Part of a small language model's weights: no biases in attention or MLP, tied embeddings.
MLP neurons of a small language model. Each row is named by its layer, matrix (down: output weights) and neuron, and shows model dimensions 16-111. Each number is 128 + 32 x the weight over its row's rms, rounded and kept within 0 to 255. A neuron's up and down rows have the sign that makes its largest values positive.
A block is one neuron, or neurons of one layer that tend to fire together. After each block is what it responds to, as a language model described it from the Wikipedia text at the highest values.

L8.down93 [130 103  86 153 135  84 115 188 135 114 120  52 171 122 104 130 151 115 134 107 131 163 189 133 125 162  69 144 193 102  77 111 134 118 179 190  92  78  92 153 110 143 170 114  81  97 130 135 146 145 137 139 112 133 133  98 181 146  97 108 171  93 120 105 124 102 170 149  67 135 102 194  84 165 104 119 172 135 177  56 100 143 104 125 123 102 105 102  98 160  89 109 178 135 150 129]
L8.down171 [153 136  85 116 129 155 121  84 115 128  99 121 140 161  73  97 173  90 102 149 155 143 138 126 141  99 124 177 132  65 120 115 111 127 138  92 123  85 190 132 144 170  99 153 177 123  58  78 146 114 113 140 162 118 152 224 155 114 146 129 114 152 154 138  61 206 165 167 170 154 151 109  62 171 145  93 126  91 119 150 126 124  71 146 126 131 177 143  65 139 107 107  41  97  93 202]
L8.down518 [105 135 161 147 107 154 110 146 157 128  88  86  85 104 154 140 118 170 120 116 173 149  92 132 135 116  81 156 109 119  50 114 124 118 139 158 114 134 125  95 139  89 128  97 101  94 157  88  81 136  88 133 117 144 177 129 110  85 120 158 145 188 139 121  96 158 139 132 161  84 136 164  98 157 113 107 209 103 147 155 106 118 102  99 187 125  77 155 151  73 106  98 114 131 130 185]
L8.down570 [107 169 180 142 110 168 123 120 120 122 183 125 143 163 120 153 189 115 141 128 134 189 101 149 128  57 137 146 107 101 155 131 180 100 106 135 181 105 124 168 156 118 116 146 164  95 211 122 117 117  95 169 143 139 128 110 160  83 152 131 155 146 106 104 140 121 120  98 108 118  72 125 178 121 109 156 152 133 146 150  97 180 164 116 142 165 127 135 164 224 171 115  57 122 170 109]
Decimal points in tables. Decimal point inside numbers in Wikipedia tables of vote percentages, temperatures and sports scores, e.g. 67.56%, 90.1, 44.500; sometimes final digits of year ranges.

L4.down571 [ 87  87 170 219  74 115  88 143 200 167 147 137 123 148 111  75 114 177 108 148 159 144  98  97 151  81 101  89 117 130  94 110 147  79  94 142 130  93  96 165 133 191 136  87  94  82 171 144 117 147  95 179 158  89 127 121 148 187  75 108 103 125 141  92 110 111 102 167  87  43 120 121 109 100 108 160 108 119  95 129 127 125 138  83 114  74 147 178 154 120 157 133 147 141 132 140]
Decimal points in numbers. Mostly the decimal point after a digit in stats tables and lists (1.85, 0.99, 39.95%), also date commas; weaker on mid-word pieces (organiz-ation, curr-iculum).

L4.down164 [107  73 140 105 133 123 187 109 107 109 122 166 105 132 121 113 128  91 112 147 117 116 163 154 140 137 116  94  84 133 107 126 103 154 128  79 110 118 136 141  81 105 123 115 105 106 111  90 154 142 143 190  40 164  81  86 117 136 118 155 119 171 140 161 171 131  95 123 146 108 110 158 181  97 125 179 166 214  60 141 151 152 118 177  94 145 168 163 145  96 109 191 155 115 108 119]
Table cell separators. The pipe separator between cells in Wikipedia markdown tables, mostly mid-row in headers and data (election results, sports stats), plus rare word-piece endings like prominent.

L8.down75 [133 150 155 106 166 157 142 176  70  88 124 149 167  72 120 156 122 103 149 105 134 154 148 138 131 193 165 153 166 123 119 181 178  93 129 128 109 136 107 173 102 142 175 147  55 165 127  86  95 123 174 128 122  83  90 192 122  69 102 120  64 115 187 149 115 122 123 133 165 132 180  90  88 114 119  93 113 126 215 150  90 174 125 142 170 140 186 159 112 156 103 147 110  98  98 115]
L8.down148 [137  86 159 145 146 164  65 115 122  97  67 136 123  97 115 165 134  79 130 149 160  79 140  93 130 105 120 108 119 132  87  92 154  99  66 129 192 116 104  87  83 137 175  80  72 133 109 143 149 168 156 122 165 145 127 123  96  75 115 152 100 100 169 152  93 127 118 160 108 164  75 151 132 181  84  75 167 104 133 170 167 185 120 100 116  73 118 164 152 171 131 127 157 118 117 174]
L8.down378 [133 136 150 136 145 105 153 160 128 149  96 162 124 144 179 105 114 121  94 162 102 118 141  89 103 159  90 150 156 115 109 118 116 138 127 128 172 176 109  78 113 161 172 112  78 115 184 141 118 143 149  91 161 131 131 102 144 119 130  95  68 162 125 130 128 145 193 103 103 129  95  98 167 101 134 152  95 114 176 147 173 108 117 182 121 143  95 186 105  80 174 119 140  85 125 105]
L8.down506 [162 121 144  97 131 120 106 132  41 162 144 113 131 167 111 118 174 108  78 102 136 121 107 109 147 165 105  82 180 129 123 110  91 103 118 113 107 142 119 115  77 105 145 132 128 113 132  66 216  99  47 150 145 141 156 135 155 110  29 152 130 105 153 112 154 119 104 128 127 138  71 118 101 117 165  81 102 135 161 164 170 194 146 130  87 118 115 131 111  86  72 112 130 192 166 153]
Unit symbols after numbers. Unit symbols right after a number, mostly % and also cm, m, °, mm, in tables such as election results, artwork sizes and demographics; sometimes "same" in "the same".

L4.down235 [102 112 123 115 164 159 142 160 125 141 125  65 143 101 167 106 138 125 233 174 130  98 180 105 173 124 103  82 169 178  73 147 226  82  94  93 148 144 137 100  92 192 170 104 137  78 110 146 125 195 108 156 161 139 100 122 129 150 122 140  89 101  96  99 100 164 111 105 138 172 127 102  72 126  88 163 155 123  93 111 116 136 105 198 135  87 109  95  75  75 119  97 115 176 132  73]
Percent signs and "from". Mostly the % sign after decimal figures in census demographics and population-change tables (15.4%, 0.2%); more weakly, "from" and word-ending pieces.

L8.down22 [107 140 118 196 115 122  78 140 134 161 110 112 170 111 116  89  77  96 111 115 139 113  60 148 161 112  88 147  97  90 181 212 158 107 177 105 175 177 109  61 142  91 128 108 166 131 137 162 123 156 110 165 154 113 132 123 118  88 142 126 107 130  75 126 160 146 143 101  75 126 114  85 131 133 159 164 134 117 120  82  91 143 145 131 188 156 179 147 140 170 172  97  92 151 122 104]
L8.down276 [139 128  81 164 128 190 150 155 138 131 105  74 118  86 172 118 124  70 177 181 180  98 145 174 127 166  94 121 139 134 169 150 119 144 152  99 166  99 135 166  73 155 149 116  96 151  89 185 180 114 126 105 133 145 138 164  94 104 172 104 119  91  85 138 118 117 163 108 117 121 144 118 164 158 104 135 114  94 113  96 119 130 122 133 106 127  99 167  98 106 174  72 136 114 127  98]
L8.down511 [143 128 123 161  46 104 138 153 199 134 165  85  88 132 131 112 171  75 134 137 127 110 126 132 125 146  79 134 112 129 161  92 152  99 139 164 158  67 103 168  43 114 145  98 134 101 116 125  85 186  99 128 135 152 110 172 174  86 126 170 205 169 115 195 111  85 159 106 100 110 113 119 123 149 124 168 170 161 106  97 165 135 139  70 111 139  87  68  83 186 114 146 110 137 121  85]
L8.down560 [146 137  76 156  73 183  76 136 132 120 115 149 143  94 106 131 105 164 122  92 159 172 111 165 204 127 140 113 167 136 122 110 112  92 142 158 106 141 130 125 162  92 110 146 124 105 152 172 173  87 114 161  91  72  98 153 140 146 116 148 153 195  79 137 145 102 108 115 114 122 165 128 143 108 177 127 134 189 138 100 171 104 102  63 178 159 156  99 118  99 134 123 173 156 123 152]
Table header separators. Pipe separators between column names in the header row of wiki tables, e.g. "Candidate | Votes", "Name | Title | Appointment"; also the word-initial prefix "con" (consolidated, congress, confirmed).

L2.down228 [ 82 130 114 123 134 129 117 136 113 134 117 167  98 126 209 107 154 154  89 105 157 135 173 176 101 132 147  81 182 120  99 145  95 143  94 150 110  90 119 124 162 119 138 156 201 190  65 117 194 115 116 185 108 132 110 120  73 165 115 142 127 107 153 147 142 115 113 182 107 155 153 168 170 103  83 147 179 182 137 114 133 119 188 125 136 117 153  65 147 107 126 115 126 155 102 151]
L2.down392 [169  98 197 154 105  97 195  92 146 122 154 163 184  83 155 120 144 129 122 181  91 112 137 179  77 103 173 129 147 113 123 143 106 124 103 168 147  96 134  77 128 142 118 156 128 168  98  85 191  97 121 146 140 178  55 198 100 144 138  91 125 194 142 104 170 134 168 158 112 177 140 101 185 108 102 170  96 130  89 105 131 122 137 151 104 139 185  90  99 181 127 137 117 119 150 184]
L2.down406 [154 136  57 117 140 183 188 109 132 105  85 120 144 197 195 134 141 122 112  64 114 161 181 113  85  99 136 112 102 115  90 169 129 169 114  72  78  99  81 126 160 103 117 104  65 198 136 174 160 103 105 189 137 146  98 127 160 148 140 142 145 134 164 150 166 119 156 146  83 175 114 196 178  36 154 155 137 185 102  85 106 151 158 131  96 171 153  90 125 148 125 124  99  72 140 162]
L2.down516 [ 78 145 145 116 182 115 127 149 130 145 116 140 148 103 170 117 165 111  90 141 140  77 171 171  70 118 130  78 116 135  73 161  90 142  57 148 100  83  77 121 108  87 126 145 162 157 105 126 187 165 136 227  68 159 106 102 110 113  96 137 147 121 136 131 190 102 135 149 104 145 135 185 181 144  88 157 190 149 152 123 111  99 186 119 105 145 142  76 147 159 113 103 117 113  87 134]
Table cell separator. Pipe separators between cells of Wikipedia tables, mostly after numeric cells in sports stats, election results, climate data, e.g. 12 | , Houston | .

L2.down139 [172 141  76 138 133 164 178 156 105 158  85 122 158 182 127  59 126  68  66 130 104 146 144 154 159 136 148 116 133  72 118 114 128 138  87 120  79  81 137  98  99 121 116 153  99 150 157 102 136  94 124 159 112 143 158 160  77 147  66 133  89 115  65 108  97 104 117 104  69  93  85 113  83 156 138 115 171 102  98 109 138 132 146  94 193 130 109 102  92 120 133  52 129  97 148  88]
L2.down154 [117 135 175 111  96  86 181 174 114  76 119 126 136 149 105  69 122 131 136  84 118 132 181  87  48  94 116 162  98  97 115  76  64 161 186 135 125 134  81 175  91 154 141 101 180 116 147 142 112  87  78 106 147 131 165  70 159 123 176 128 130 143 200 132  88 161 118 198  79 125  71 119  81 121 108 140 203 152 163  87 186 129 120  85 187 106 162 104 131 110 101  78 132 107 140 138]
L2.down170 [118 183 119 171 128  87  91 176 107 110  80 124 129 141 160  80 118 141 134 154 158 148  80 106 134 143 154  49 160  99 111 139  98 210 131 170 108 105  96 109 189 106 132  83  76 113 215  75 129 165 173  87 165 103 111 147 145 113 157 142 144 157 142 125 131 138 158 152  72 118 114 146 163  77 107  96  82 118  74  86 122 145 204 103 170 124 135 123  78 106 130 144 127 152 157 132]
L2.down434 [116 123 131 151 134 143 126  79 125 132  91 131 122 194 119 123 122 129  92 108 150 100 135 105  74 117 139 110 165  76  67 133 109 101 114 169 130 105  91 110 135 116 139 198  98 155 131  92 144 148  74 110 155 111 115 130 113 148  83 120 180 159 123 138 138 166 123 116 185 100 117 128  92  89 120 127 168 120  79  76 174  83 132  66 174 137  82 113 109 153 134  86  87 184 167  91]
Period in numbers, abbreviations. Period tokens, mostly decimal points inside numbers in stats tables and race times (2:14.56, 61.00, 0.41), plus abbreviation dots (U.S., p.m.) and some sentence-final periods.